{"num_hidden_layers": 12, "hidden_size": 160, "num_attention_heads": 5, "num_key_value_heads": 1, "head_dim": 32, "intermediate_size": 640, "vocab_size": 2048, "hidden_act": "swiglu", "norm": "rmsnorm", "norm_place": "pre", "norm_eps": 1e-05, "positions": "rope", "rope_theta": 10000.0, "rope_fraction": 1.0, "qk_norm": false, "attn_scale": 0.177, "bias": "all", "tie_word_embeddings": true, "parallel_block": false, "init": "trunc", "init_std_qkv": 0.0693, "init_std_o": 0.0142, "init_std_up": 0.0693, "init_std_down": 0.0142, "init_out_by_depth": true, "optimizer": "adam_variant", "learning_rate": 0.00151, "beta1": 0.9, "beta2": 0.99, "weight_decay": 0.13, "lr_head": 0.0066, "max_grad_norm": 1.0, "warmup_steps": 361, "schedule": "wsd", "decay_fraction": 0.753, "decay_shape": "linear", "final_lr_fraction": 0.02, "batch_tokens": 16384, "max_seq_len": 512, "doc_mask": true, "train_tokens": 169900000, "max_steps": 10370, "dataset": "wikipedia_en"}
MLP neurons of a small language model. Each row is named by its layer, matrix (gate and up: input weights) and neuron, and shows model dimensions 0-159. Each number is 500 + 40 x the weight over its row's rms, rounded and kept within 0 to 999. Numbers have three digits each. A neuron's up and down rows have the sign that makes its largest values positive.
A block is one neuron, or neurons of one layer that tend to fire together. After each block is what it responds to, as a language model described it from the Wikipedia text at the highest values.

L7.gate35:493559446571500497515450503459522548498480507513532492519493527516493515465475436472479559477517496498588447483503490498534449504542522395495450514503514503494498469486503473515448449506514498517484499503467540557548504447554482497494501509499495514524499543526519430443517468501489471508477488498512511419402477507454491470514461573434478426521531573379552526535543423544530559513484498421531494488513498488571541641464391524450538551484562453547529577495503503468538452522483466
L7.up35:547569505465520488527468475452524556535464502510496493454466559473482545515451448538527554472365517458580370500499496436483451546489518438529452514526490526524503493452503491503511468524495505488506481502564551440511542510524473510475433454466512480547519517551478475471471460477508450502536505553557525471462489447546570475499456581452454466525537538475510526530540436480493495507485471517596496547525475480508524511477463593579612494574449559501494477486482532429513493514534484
L7.gate333:463450503559461539546572554501522494507503502539526457436507555467517485417521469494483537536508521453431434498559422474518490530489431414544474488552477522485461566496550566398521524441464527500475450528511516534499457493569451514490481442477438518454466478434508577464500445508519462481492529490528569473541502455464518480475423461482517477553484440516526495467480501537541443526517482535589513494535492491522494579513449559501518469520535568529561437537539565464488498489558437
L7.up333:491462513499460510554539515492555493503480460479524448520530580514455426456523447512497523552502541455500449410456401483533517579547477470571537521452450533509501418459506485468568517464453515502477486527437539514558499556444526551455511454510520516489512477460479510568455503469460533540514490558574450474574395552467490520490464449515540536529521582523472555564484446524461467537533465513504482490481490520502565503543471481551567595485512523554480480460492536536515557479509457
L7.gate433:401464475502486483541432438536543506410516517511518497464453539517434558473432521437551528535542450467511465526525521487564464532488499458505529506511500500448537497462580548409540490479444469486533446508511526530462461506545448507457453475479564482515572572544457530526506513529535534492482515531532583471466467468495535462467474463451463421547439520496462489539545517495535481598503449491542486493484591510500472530466492526410507499569579472496516511455517519589505555529499477
L7.up433:491537504533523504569445393485511506514444488497566445477498544487465465506483499511551525476448455486520505527457538504507583550469447504436536550515500458552526462532558577464502491509439497477458421486535469490448528508499531478446482509551541454557577437552493452559428456454513513457554526563539514464527492533502526544426493501467494505543479502467499519507589464515485487506514426389546551530567526486531533546520485497451589492537480515542527524466556516535449461423488527
L7.gate546:389513531541509463517444603454575483450503517533511487510577468524494500555462524522573489419539527503513468494470434462532420545495450475453502521485521428482512477539528475470586508437443505489524484484474551508481487514517475463535473403433500595494472545506453517487494504519505451534434488441479504510528524524490544512559514469506485511564514443509493529524594455419507505544489570543515463493474523481506471477458402463475496443517547452489432509495452482496510430520541534
L7.up546:498511477502495546492451523416442543491537455522477483482514481459510488440453502517551523441454506524475491512523485521476509548458409603554514525454511502542520448585555579484526455458487473482530424390481554488430490443505525489533483385400504469500463505475479512501454522479511495509467505487515463487524479456541575484452453453544497491537473511608539533476496456478509516483456525543577489464561489513517422483517556520528539431592494464518555496512500479504509497494544456
Possessive determiners

L2.gate168:484615419524478469487559473504497582503478470560471508452508556510521493490471542507491569501536531501489490448502507499456546521431491383512478493506515454467470523418505460491461525469435487493571543509521483578486486531479450537459453410537518508530476484568479525532483470427476510538527503514443506489427437496403478508540520486429447494493556444462473408529530516465483525589519517553479559491576535500527540497474490481496485540471511527475495463589548541497521532480445484
L2.up168:479543476490474529521539489510467531476484464398559568437445499523520531507497475549496516578450473491502526546543537468446430513500432490484578493492511492525488594493515567473531457495423514485425469486546535416493582479502550488543469479568500469516494536539458478546471447512488501464556532469556457506508407468463505488488459517439480488521516470492447512434492586532477487523480586481563561473505461577527415490499521491507554466572585526485470487436529520494541463486498501
L2.gate622:473508520506487463427459561455501535528474529549463539583509586500523504446482459513557516490512471525463468417551473455453472540449506401497438591534535435505482480499515474536520508418402448501510510534450497570527556444493463510462487469538500481557505502450461494515519506499482500543450529517493456459555492507527506456564476502494470516460568490468567524548490435503505499523517494514501507485369564548515472547453450405472469504578508535509488543543501484584503486470493474
L2.up622:580514472540448544484467509475555502477450475475493565510476498475458538532582521478539487495517439461478594559485474556502549471500522444492528431486477504523506526474471549501468441507490563551462529502538493582488509530547470537461532498467508429568481473487471586497530461489462567532504530503510498479510502583514527578486517435438529550423464569485473526482492499483507476483526483558491516548482570547464487514485558507483447523503513498578460471419430630477498519500589534
Possessive pronouns, birth-year 19

L4.gate30:561512472506508551520547471524537588537478493494501515485432435458520540542523413465508538498549478584456452466504464487484384492504517539460513490467406482478495457509474391514434473510504537512597511498458467516541499525451497487475480440503472535515509477569565495496505494426452479484506496504477500514473559477456546549500579545549496531462494439444411510508459379496485447457490493551472500545502528427478470555503482430497507519498496518521468537544566517505435498496523534
L4.up30:466473494483436559495515565520442547431468512491525475533463471510540536521456478509538462487449464561544566487535569545543518570491503507566530474482504499478522461520463558600519462461550568532512486560492468531547518539507545491482477476543463475474446520523481518562487477483495502488470505465639466505555530474471483531434415450554500555468474531420460510468495530491537517509430496508522475495361514456513511515484512554535477445579526532488531457484543480482517457545555452
L4.gate68:454399483503578547466539472520463528485519416482525443454492522526495521552519501496523531475538534472552551486455462490518430546489498446504487449427523507529540527578556490503563559504538544553528482493522463566546482536460551556481456474483471517543519431489499527583516449468450512491473471530519559512444469497477462543511525490584559461527479453492486447528519543470524561523509467562502540556526496483551482552488382558479495507490475499566456506563418512523467486492561582
L4.up68:466435588523470478512520564521441517530497481521505437445489558483561520437462451539481490497549509426514532392449504629494501548437514484507545440488481474549495445483449461512548505460519518527514544492473477562486564489500524520483505506536479519548538430462435515530488497518473505437421497501484476476478543484565479436500477457532529528622446554459527551510508499452535537466525475440462467491539500569451489503545541547477523555477519520575513509531519484523512489445454562
L4.gate147:512458494540482519486547500524449564445518617515560410517406533484553480494522495484414481505520514479518592522474480526504473497489513491443466535478487503556489419590497489473466449536508521521517479518561539533594553545454468537441545488462522560497467504500486421516446499529514464489610475481481503454553529501458457530471497588469454553567538382401506476553515544480496526538478487480465524487475470513500460522540519465479478494474446475514520531512507499504501515541488543
L4.up147:416403514542468405546534516473488531555474484449546508543491553484503452513517497456518494504451472507443583476473542556540492402454464508471511460476500509575518510494496483494500481418490460458510438566505486460597589561495474513505519496546565432549493473541513462518438493478486539486509520523500518515476501554497485521455458535466456470478461461471441472467470547538507490380478496514488457484454448477421513442492544516486444489542548475485549526522478531468591515493547444
L4.gate256:428556510525509535509517470470474429399480515495490433463468491490546556433550447475480537521513581484470524533494472514522437513528544493479505475483475506446518487538524552528560519530498468465511481516433526520503507531552442567511523469492487516455504514456468491480531538518503596435422520483498554471528506509509478495508433509473527482532572517526513568558515556582450483456472457521560439512497530420502480541469417588517472458428478407546481563491453475546471471534588469
L4.up256:480512539513439550531507485548522468439525502480442520522485460573551518477530558466387582516468518570503536478486492564500508504472525480516467517549534433458471468519517498560421491536471502424518543523420520530441579492490466484526464448543550500500487450520448527468469573501538577510543488538499501491478473493563518427497532435448533443534429430522494486553506542545523452523559481487515462455486475450521531528513479550520513462454473421517609513542484497554450481534484548
L4.gate343:461547461490431473534498472475499459465522490509522499515465503484556541450588480509481520460506500580488505551484542519511500487581511459510478419488510480544466462501549523510543485498587533574530445527470408444556546544474485537548476507396487530472495475474528545554536518523500525531531516511486466533484487564493466512486441543456514506477571432496560519553575538540451530533523410500450479491461497527568575513486452583547504535466454509561420520530453520555422530501456511
L4.up343:488495474475441519533538514508491418482469526456552525454481475517473449389563505476485507492535496511551507417546546583477498453397436465507469505501468497519509455558450582509496515500544558515554498546445502537477555552445467488548504488470559506507438524562436431481518474511562549470466543478491549531502567532442432491444499500467577514517501423444566486526521488495462534450488483484463565413481550480492451446543458500464466501497467456511528498510489478430477542486464527
L4.gate347:452534426451512517526512503442522432530553557576511490469505532527518438409489493497467553529476486575478472501457530503378495505473514468471483557523505447535427521520511502494491496523537479515504483474443451522391450509468476542526499470449507538510407510560452536438537574544525453497509526496444477543529486520462515523536547479483487470478505466556546543499523547454462512502470495497540515494462571557582527546477455543585441478516491526455479592579455510452469538495471512
L4.up347:541553552507531480485535467476503466433550465508545492526469536440427576462448559486493501520435478476574487505565573518490549517481463579389484555447557526492502501537534524497482538498517518510502516522536516550490552470546414562568528445456505458504514557495491444484570547510534465471543501492519442535517443506541521533487522506500513499586509512516518514581509555468534489523515518512533538581524535517580481575423585544553485507536524517460551455526529504468488517457472563
L4.gate425:498470449517460424550450546521532514451499531439469533456519450455530597487546492521514452553461510523468593486485600512467465495509487474493512397441562524496464495532468540493552534482527590496504539488515477493495533494537475569446479474485492508522458487521578464538409525485515517487455556579491570466434542472467467525497519530445464477459477574487525522497537472557428496509509482458519509539473530528480530455518482403417482501472436489503584491479514502449431526493538475
L4.up425:521558464562527446503447475463523443404463492478535504567506533495445503539411536462509489458491461546548513497486498561483496553433481528456553484525520570523537503545491502526524575580464442443445441468528499549480461430491535498464543528472507474480460467567459463541501553474472526465511493464504540510473523492542548515482521555496484468521507489436531530447479511515458511486616533499594476509435508533454463493475449510505566494463540468552463431507451502474496581544492604
L4.gate552:424448554547457497520526476431554499553520560528485447440538523531529461467510439551489518456551519533539527477476466529489401535555536504457551503461503456453501434601505459467498465506522514485449473553525537480489476502461471524485501464481515524516491446508542505532487605491525388532490458575504483467507424527465466558478551481532444514491500485540550548532515493517420476524464508478534537461622465521469527501514461525530528507476464454442481453495454529442484547560442456
L4.up552:509514554532456490465464476516461511447487583465532470499473474524488506505521502473561485459544536464505470531458481503522492515556450577518504481420465436492530471510552515413558517559494536511537532529537462468470535459517446455526518424479495528464517494502482538547575448506517405483580544539450501533544485562562552534540496438530477532402556475609554517467513427499532516550504462506479493545493486484498495456544485526485481550571472518523462510478389573533466435539505488
Mid-word fragment pieces

L4.gate66:504548568486499396471491504424468510514563525499550459560488481469450462518491492553510597532488517519571508454527517565464578467477522511469457433497509549496478526492549524493441506530468483485536474555489502577543411540517500548492495454483503526460534481498523483528514503545460492506471548512522549520470502519535470504552525476506460443479553484535526497529495444550489532579484492486579512495476632528569497532478468506354482478537490434461500548475527577493507528486546426
L4.up66:500431459535460549539580458453513490519497470422543458441422487503480523465435491421521470495480469514449516485519469477485461498503500527438516482514454468506507478479541504532472437478506499568416459508428501518613550503458480498455546502518446511493468547597512559525523509478539534576455490488492517493480469422538502545544512464461452445512446520501475531469531499511513524477470518508508461515552541499569491578507506538496426511476600502530460410590519481532527409452538497
L4.gate128:505522482553484486558544529465557499446455441562554532567516502492545516536473521537398555481495441487470495445554473441488535512506499402488534461493469463432463504551529515438445543461548471541507530484446540517473562588505474548487478456484394522515506452465470545488489525458468505489521491428541558450487468539464505476517519456554534456532543478535500499560561464503479474506480495562495592510537475553517557551505409558523476558539483460527478491543530434536484520526543525
L4.up128:492440476496460524515472519490543527509482427586449543536512498506481518499471522425484518526514463517499421445541463570511457492486594511607525508537553523463518537479521522458388501504485550495512524480529467558493526512513520489517508554501519526519496490525433531538483499499523575432531508516521525510484563465501481438440517496440565399448435505534425526494486538519449550492428425505536508569447523570529529566453495483492533520524510502602469455500451560450482505439516491
L4.gate197:468542468553500522556444514493601502500528475513505531479504546419438478542480483568507487540471515489504482528563562493451504558476540522530478447423544559504466466574480585519509425445555490518449432526464538515461473496471501571431472447472514495519545539474503506463472491480482488449466457448548504416543474499456534528488488477485491473508518531486562411494498494549467619521466387424523564504451534529483494528485467566526492478509523475541515523539488477520498576536523534
L4.up197:482478453519509516568500487496497481505457494529511490530504551514410553583481455468483493484543549533560532497501537537456552479529464465520501512472521494440464483483459537571434588510515480495502490558525476497482459533485507480450493504472477547482559588533423448528506527587507465466524485543487455458391407481558518381522574488490469536527536493522480458474502460484495600505502461478543492477430523478543469451456532475534518526445462475498485428517556551483538534562489581
L4.gate211:459543492591443528471575511503537473432487506507518434518570537465497421428449471510460529497442511507538542554516480447562438537425518441456454511567472473481550497547466448424473515444505496469417486474486558510553461431529436509493481495460455473502512469457506529493477575501474506549472496511467496479535541555500486519506486527542485514544535487482518544490539464520487524505580487464470522559436445447591519496556537452468497412499471414487509485514493429559487560528475493
L4.up211:487506469508473574548580429514481513486512461523407444507518503508420511566551510538489494502471486461511430426478439459474494477500513494462523431418420472498519476547506510494411520470521522555457427544487463503493448539543471541507546582444555496460513497509444460527480500524449498560459528498503475502465509545541476489559473483458556584542508541545479524501519474423507524492518569530563478560543590514558531519527498555446504514483544474522460443519576547530509503472546546
L4.gate342:472521438480500548508529451539488467434539485492493481445478512471522551538514466504455527489492515528548491568489488546437510511433583482500504450524524460559517552469443491487461443521480541505485469548436428463580592508456489517533543447503465497520551456551469484484484555452449467550576486459452500485475533555523500491489589504474471486572480552595474521517530490471488464565544445529523460544570539542513521488474460490413501507533536525507370459509530458546504477475569474
L4.up342:455540496515519509507441480475447493465565485527533536513473530516500483488576517434434496494495520461536500478535503519527594458546522528594474496516466481485537423505512534487439518527519579562494492491451563467407451570485430496502453429509464484534598529558497561469480441434508476541540498549539477464539517521444543429464538468432486504514453498518500584460513457495547539494444584461460476486518554518466519548550501509448454493524467478447528511528426500454524522564519517
L4.gate463:478538390627567504516493449484507535518521480575553483464546460455482474525497512509486504460524570457504480458520517484473476496540504446466512438460489456531565458537504465524436517437483527529507499445510517540466500562518435522525512467464534482484566456582547576478441473440472522472524467594482502445537470562455503495490534560476515486546484513520526477501535464475526479583459554463578509548496437517462498494486520456421509509469444446498534455469517505478532511407428515
L4.up463:484554459495504464520463465464488472537451464525365475477463473525598509566498479532511561529469457524514520496567459487479540571533456571515508532508497501453512495471505540607504485473473578537552488526471473498487572498450489474457504517512473443510418475539389553468539466501517570532469503507599495506563482465485487466557494552487430556563481493512491589492524573500495492512521546506543500507510549434454493549478468472447459462509550519505512518509510536442492486461487434
L4.gate565:472626425519480493523507487535547488458468480537466485504514519475543413494574481370487546423544516426515458447537556484506593505461525484454508450459441460490520484543539505491495500474550567482502540482518528556517521535449441564485562439479502430415526500537478477470468494498448495558460498536514481531510485444523474465501509453497529475495584475456508536471510475489451519485452416443540496513496495510529533575477500531527503480414448472543472525454455452486493556495507474
L4.up565:485564527515500487513526517512550520451503500546459538505467488464502511652535506466513524531482522533519607470501520471491486498460451529422519458490424509517551414459479555444452487503463540470490472432580535558453480558451556576485492496477477560484488498540444516536494514549484537475478537555516500577481460461498533469487469547531468486518496445468522520531553482446515580499474501428579552519551451509587475490546574457473568469552440497481463455537512493503475511471501515
L4.gate601:436529495491525456486525471519497585439495505446524480436545504504568546467568474527502479513499565505509512497497519608467526463537543506530529523550548540540477546476538486573409539493499534472522467473507521512555527524545475531504431423546493447522484413477511516489514563526454546561430452519535541453472470505498514602504439452492488476506475556446517515498437455501500489463445495524585513480521483449547503623504533561480568488498532475494508490537442431492501483562452521
L4.up601:480522500463507443426471497503505467536470501544531579509586445522520465496510550488420533455429472496552499503523511440490482440485482447482504485515499524534497504483508488440489549495517481552483528530433471480487456511449541531573516517485394537492461580545451573518537562444548531568562493540452525547487521581546525475555518514507498468585511538497537546485547491525512443543472513531537487549504461477492556536416454525495433559495476454464463541532491463475467518492578393
Anaphoric pronouns and possessives

L2.gate61:552522455496501476559550500474579464427474536493532534558499490457489541489511525540406501531502482463524519517516500485532480513495482499531554490454439513428452576485503520517443462487455455510497551489482518519542562492490531534536542443458453458473537518503529570491440443506508529515457511546494506449414513443517431471466541582417430489515554536459442503491532541418442451568460508493577457497461496502609518497506459516482482497522510490483434436576501445545519566466474541
L2.up61:547544511493505439473520545547473492508479541452530536487422482510447564550473543480452515455441445506507482504464517516571540515513473513503525516482473519534472547553490497478506527545449535474391491488446506506476533510430499493449515490534453547522532559603480473487440462517515538466477469415549512483458458522491549552580534505484550590514465439543446507545537560507385541513563557517517540540473536447525479443505469521448518512463489527536514431577495482531557446544479549
L2.gate88:481511505502474516517543462513472525526519468488599541423552517457480547517570496463483487496482494430485532555519529555511422508499484448566517532454528488478512518568584460498466493527491526475513592464464477472475546437481481497431480502450443471556471491566554541510491550484479545562491452508429496459434441496516521511486529519451588519484468515503533521518505442478465532556480598478478533553472455568503547518478448408508530465473454563511563446524501552542561514584463503
L2.up88:522493509515433560536517504531449496447487509475571569558461468485545430525543453472445531560438442495520508493475534464491482580482545491526484521465534541516485483514525473450455500545545422547493530611477459486491508483491511511479497473507447461523481551520512505472480507485511421475426553457483541480435504493470495457500492526440496507464515481428504613561462520549490422531542473554535553583570502526536507401501485493438498559529528525517492443535578530492431557530493504
Mid-word second fragments

L7.gate159:432466548551507447461582524545530579468493595515517503539453516504512558434472437511492535515480440482555516491464457477552482492472539390467522511494466457506511569495539514509478501473514545531528537548471505531547509574460486464524513541554516557493530485572511449523552521480573473524515512506441453472443442556566432500565527537452510502584509514503486445542489560445489537520529459524538468601488533516470531429462420560476512472455492533496453540539511494517470540488490539
L7.up159:507549518501515508501622517562553575527508526566518505483500490467563441491438472505475530553456479487541526486423491524520510519444536447431515492518528461560464465498495513497478468492547582559480537519442530538530501544454502508476479535581543487540529432547583487485490535531485395498506487503447464487469511540517430451536466501425502550536499454446539506540476556511524599457509521461520532541557505529417493460516446559448518472440455532518468554499557550481498492517526450
L7.gate165:476561498528468451499595517566582623423506479519527528540535556476544466476553536571559493458532485467560481508488421516491475517420459531469520518527524498510522517581516496487504451568508566511494509553486478509603487625449497522502481405577513471469441510500470454513458492437513473468456518454486543435541461531514532523579532529538461489548497467544514473544531507487541507531517552480527480462527431455473486543508521517509474537510508481480477464512515510498486499482572499
L7.up165:544472609588574476461476486453515471509470492511517516530481552491477491460499455518603503528514477486516559546555489493533501538548572443443466484519496539459535544484475551463459496482502511577514536510518547514520485503486546486501567489488546486523490392545497525470457537531541549537503512529480549457452555485589449528479526595494519493504466531551513467514533479445501504526538506487546394545461433458494528435556518533451465484501484461569485480543517590494481601530467498
L7.gate398:515495486510501499393505567468515542467444555497482460379487528411511528455513473514470468489487567505553520516459539510499481524486444453535575509531532489544538473471590469479530507491582533511491479504540479522474540509497509551455480514461463497547525513536454550514449457479540511473502490533509503468403391551511502478532446524470476575449515510474547488580499461455447470477556425519490476456500560502497537429505451501478452539490475464529410559434522544460501455495444549
L7.up398:523472547606562482497545527457539514467446580574499517443440437497555543467560438494491510523503445462476528513440475508447438559506540499503491492564472501472483459461471540508426450491505561535508465520515578464513566546481503481504513524509504500529468554513504488551446480523498507554453536491574530565474506510606463469456394541468502461532511474496453426472498487464592501514539507488518477509540450500444536466511480444537530454554495552537509431497556488513430464453502501
L7.gate500:513577434466433466477466433461502567438563481496477506439524467447481547460489490511528471470456512535570478506476501518522480497543473508499534370536490410484494479555463456457450487486552551490566491509518511510551509459399461565550461443470496556521571496480529538500469485520450447550435519521526475503455458551536489485501569557503447552496480498579502507532499463505479557543488488530507491508451529532541567460443414528473482533487535455472490476559496547508530503569533445
L7.up500:540482464447451487456510468545441508456503503397526525424483511533455540462464534586523440543434481530564455505519472559508524526452475591473461515537479515552538469465535493477444521529476553502475550512400499494510545534488528445561512468546583492496607537564450519478526449491528526467513523530528524496462493563555536496488458532502524479439449523490500505509494500450522524503472472492487451458475488487463492398450459508443486546445584537525501551556444489436511560490545493
Subject/relative before verb

L2.gate205:537496422545473514503546521498504542416492498526467586585511504530449511426504478465451431475505431469545403457453521531479506478534485480482457500500462497513465469548478449543477551569526600422536465472449491541537561518575492531520447447499593550545468474548526570470475489492524529548452568524554471564535512474512483496530552465470536519481459477522522473476510536489475514534504504530500529532430528516546547465527487551441523525466507539556527499510473526445523479513603553
L2.up205:501517538567514360500528495474481535489491574544537533525492491488472496567470515429442502537491446494480521534489560571590470518429498525479489503438495466510485431456543519432493476492519513500590502577551486493522510537540473514540469519400489487480556470523435511445498500528561520429460513529537509495520552482501529513505545496525558481497506500516464438462487525477456519547467528537541457517460504502587485494489517414482519441491566450530441510581523534507512588574530559
L2.gate410:475505513536444514550546512463563546443471519596537512526442464498477419528499450434475517485495424495547462505507536576513453522457521463411489507542489506494482470532521475501540534502510438502480485550536491459578509541523542465509433495526466537560498536486489508507455524514515472487476521485558525464565488522532553443499529524518544519491575453553467501473421515507486512478598494470542536449425564539468559437566483539377524490519503483525521467461483573564467568555533517
L2.up410:452510466506503489507486486528525569537488504523520618533519430463504577428542464465450524524498580486479562526502399492520484514486566533563554478491503509527511507494492480416488466553526442524568525516469536538518536527523425487462492518530552485493517480474528491544439505486481523435455526502507437459534588558519546515403477529533484487479456496488552524484463557513592514504431472509476491427499477493511543522537466473521500537449606513558573482481432560460466552536503494
Word-final suffix pieces

L4.gate51:525492460504449463481518532479560538510475496467527560576520469468500495514526445550535555485489482491481528480525444541438474499439516513400460471537515418527488446494461495485427512556533486442500481471485395482434455510491485472484511501496534517474494484479475429489513490565593486441486514573450489535471552517496474444495430530540518514539565536497533451570543555575502462529494518498429528486521589478578500522492551531460500519508523550524480456511527491547455473645481470
L4.up51:479457487464441443508587501520452484515466447538530425526454471528505582533511524478478448476526513466483462545449453485555519484547477462494489516527512476415507456599419457508455439565518437504444490505497573462506517493478537547453546486466435502461496527452490476497449470464487469427536515504550462398498544496478494419537434457485466524584476556490492595507489428525554452500467517532469576486463525482522528468507526490538557549504543454475494518502513434530457490544530508
L4.gate55:524501446474513479531511532579452509565466460483527496541544547484566551551476488536474475450506560526496545400540487476480542553558539464556576479474534503517442513483534453521487460483548538494546520521461498468418503506417541561415478468490491473480447504491505510509430427566530483546476552541432554485452543544493466469481507485462413486558564597427516562465508469496481504583487471515481468501486542547478557559529458522468458521493496486477499457531438514520476491460453468
L4.up55:503521563446537490422536455533481427597510482500545582539585501513439534466545472507484482465454593552507431577532427545483547491516527421458496538536543462479495487509520560477572458547495453440515518479503521511470538520480502507505480534505525485506519519393484520466526464564451531507481477491492474457507540539515526464518512562516445532472513562476502461491477522523481469509485524458446471529483522583501454532514507460397442455555514531475512547388514515506570521475547484
L4.gate171:470566375483515511507536480496486515458551521519502530472566532487569470470473475490491560499472477486470498454521573514465472421527521471536469470484529482475450495488494542490445594427493509495639505485520443511452444498506438525435473481441483557474424486514464559489561524594494529448479544449484530523439581506518515468523590524487534531580560535509528472528523506508514496514452517526458571470524486472498510530502484482458488568498499525532520524493562444471549555503500432
L4.up171:492457437541522515516519517522534513497470479463498481500507472519498497499497510529527492428537565476462473507511507566469475533575604492438497500398531471568544479502504551492599531431455569500529495456486529471446511500536443546569495553459477503457504576513493419497503548510472484548532524454480509497501491456535446540445550465456457430575557507463492504552465437539491614540465470467484502464545556445525533520506534522438498473543486511403473468503561517441450522510546484
L4.gate324:501529487558524468451551469512513521457494460531497460525539515494506555467520479472499479401500496506505414446477516555515471577522518457482441417514464543487455535473481436472510510526492484539523498483581425507533501507429490514430472516511441576469525427394509510523507516520561504512502491524497507519430491605473472480539446519459566506480480596491464551520490478553521500520509502462499594499543469536476479588551493551531512429416459462490450508520490500514509450544564570
L4.up324:482502467505514484447461499518625524517538552462471482575508513549494593482517499426486531487517460539436430493493534533421506453486492518517454479471518433473463521513474496526541542489518556500472463562528490474465576509467579518557472587481513531412544554529484454475488493440468553466529485518572536545460479583557499521512484535509498530496598518522525506530461537606564481504482564538567511457516521561507469553442565497492455491500470538472505514475471493448543529480466484
L4.gate390:435559497545566456480506554444512541543482498498480483530516468436525497490518471500508587527524532530468548510493524442491501500486529482518485533514544549457506544588459494486457518458537512456531535488487527539404424558506525512444515513505448560535540503537572493482443496472502453581505496477510546536549525531447458504568518556478509524446448544452491497564545450559425480512458492575474474598502476468504540440431479463515516488576429468493555554474511478510463479435422436
L4.up390:498504464503493521482534462499469498439487481547497550516520430524403504496562474488495561459461504517510532428501519506477477508453440566483456403492504497473512478465490520512506482554438469531503519481493494432438537545506481541439468511520506497474568538554517512586477455450411552612494521532478486524389444427434519507517462449505522519452475492472479441519515529485465452588586518471528509477497496591478522446450501460508532471488516443489453445484515555459452544459490441
L4.gate416:481440513549446537517590567509552518517497528540511512502475449478557485540438459531428541532530519442461414434540585475429436531502543444458480439505521529475438470482532446469500470503508548536563440481587567501490500485460484585455501436461487519489529453504523556445502493558543530510453513538517508493531523466481517506510521527512509529483488486539536521479524484473383531484505487495537587532553473565505434525479480493450415563502480513510484453481567517539454519501557500
L4.up416:534485545415522470485535540486581532556500472580541520503480544437496467458492499568501585514463470543486481450498620554476480468535463499500501478482558554505498462501604482486543519526399502475483516463572527489463536504503471511456515526412471498508478525513534511481473529512467484506511486482501483516421569448520447516514478552444502507501469494490544525527534510507426553561496506531535523485495452547502462488439576586532549516472510428493377463482560477448458528524550494
L4.gate436:424546510495512395570522476503537512494483483548551501528516423448480504493527421461487516422505555483559525414559466537479528499511462504526544437438534491547505507513532566489422535461466533519485508452540501428443462566487438532496507482461475524494465543505551528490420510518393466559487526489450552483421453501434497501498456493525443438535457512463550532435493461518463556477432545496504507480493495498503566486477457553482497529497478484451452514502447492521475589510549466
L4.up436:465425488478469521515553461531482520455473472548549489473413462475437467425496513516542527527552510542508441508601486471483567459480495561539440455439494536481511521543492472436467562528490571547578595526512462477484509537420489485522521497547511476519470494520529496463461507546453498538554527488552522516522513509470427498467461523576513410400468521499528530518552537465513539533457514515502449525434519478467510568496507558520466491553465457484554498528442501462433562427528503
L4.gate569:463423433482486505505522552471495510478481511577491542574535520532483467458504495491532576463444522430518452501501505542434444533556449437471496423409579533488522495483511475551408481508471570542470496503549461440454472553474555522498475465510538513421507515536446471506498537450534548511464466522440512529428502534461410503468519512532530549525503538498538470543453465467502409489476516579519543455480567490523492561514499441416485557546525519466496469501494480556484550507521526
L4.up569:439515554509505515532565520521499529449498477485493540434491422484478533490469456469465489461447499521479491443440595489428567498485512483548433498420542514444491502553580493417562535518515484548526454521545554542470425443456488475451517497486519549474487602403571489455466464525454458471542540538562509431482511465517469424509493547495467519486535529572528462416534466471462495471422490539464518448444461535510527492534526453522518521462530499484504443512468517483518510506463511
Predictable word continuations

L7.gate7:464488487527440466530505524544495530552513516585528463585521548475562477539526527479510529448482410431523483482448503501469424560469491458499579492497567399502489470540505452480486440512491488474520512473523542571495513514477441589414517475478482545505487509515513508502478514569408488464440476501457467433427474531514433512499508533491473564500509478475567493590555515566505492512499547533512468527466534555533466561481467464516464477562525476516444456530565587528490534486479458
L7.up7:514480496504478480484481525541483508545493504569588495592494555491468491457545538511521570505463453509480457451482539488431490555465526506514555548513522494465521468474491447434519466482404454475478557548449562561409504532468448556427474411457509484523571595514442476546491494500434578425489529442474447501487495521536533458472499513475479512511465587497560513529538502516489462502463571531486485494463581535527456565467529447518504517512546498469513484473521529552452552483541479
L7.gate251:473492467567487514439502551491531474542471499511599534517493475491480474513559513500469528532453517443487479518527502514391496444457532472588522487503555504423510524512569539490540489474482422548474575572448541559474484507539441597477492485448543522497529508471492520522531494569469553484470514506442473466431504514477510510493498455474491452495512477585539458517503457420512496528434517499512493516503536563545461548489496481408476470464625481499491494472500526517587529421572504
L7.up251:530442453510484501491523479504545531572500473475497517587509559427461474548514543554502471490472468473447530512521465410449502543471509458566550484454519444504395542497485523469494514528429529493528417463511579498499571618446456585418529457493518548553568523490499494499490487493487515506462498507452496493462510521495557509476528541511524527521470475516507506544554472454545450503451462465513509512491504518438524578464537483562556563524440526455487481457531538488529562422540561
L7.gate393:474548476544578500455503475489599513472440483448501488533522506421509521417467506483488491430508511524500573464522483477446468448470514471527502420528549427510465521563508488472522481435526517457478490477550427517501462505505451500495515494499463545490546416514537574418533528568424510534537537490449508465506523546479529436492448490484492566435515486489473522551464509490512470516459502520502512490465521561544496417457490424481417446510486466515548427417602485528492555540471485
L7.up393:536514505486495504422477546569484451543539476468505567478415469444495503475508508493397453488501477487481513450499512483464541507408577546553512539557502513503551439524467438455520489516471438489437477560492486526458502485500528547535447488462478527514517506534499560509577504456440539465474521547485485439601481584520469449499478489449499517526476562415547475449457417460487473516457449586448525497465501493447437448525531429545537452463452507533532492490507455451517498477503486
L7.gate411:420568436497448430529494463547446461535449478545485516527539494506450467488499485516547536471462484485462521502468573463518427546505434427415496570466494451465481552598414554471509460507474495476514497544507484534505480546511519510459483509452475530491484508442489455471480559543508519469453489476555520448451560535455556512460526522430468590550519534530481502544513404613472455440467475469456541510429523527479473513510527481486430545502502557490489502556542471483515469488493497
L7.up411:506573478520508503514518522590505534474413572517499526477451504509458502539533532548547478431476504471453495467501445486465449506428470494464556543406435530556528531499495553438449507541454462489542507474506487469461389531485452576468489504502484478485495494468431561531512497502498568520531460487462516520501476517472544454447471551429523525615445543566527517527522449592458489543493484500525435531444461503500502439515524445474495492442488545471460510520528574524520540515538563
Adjective-completing suffixes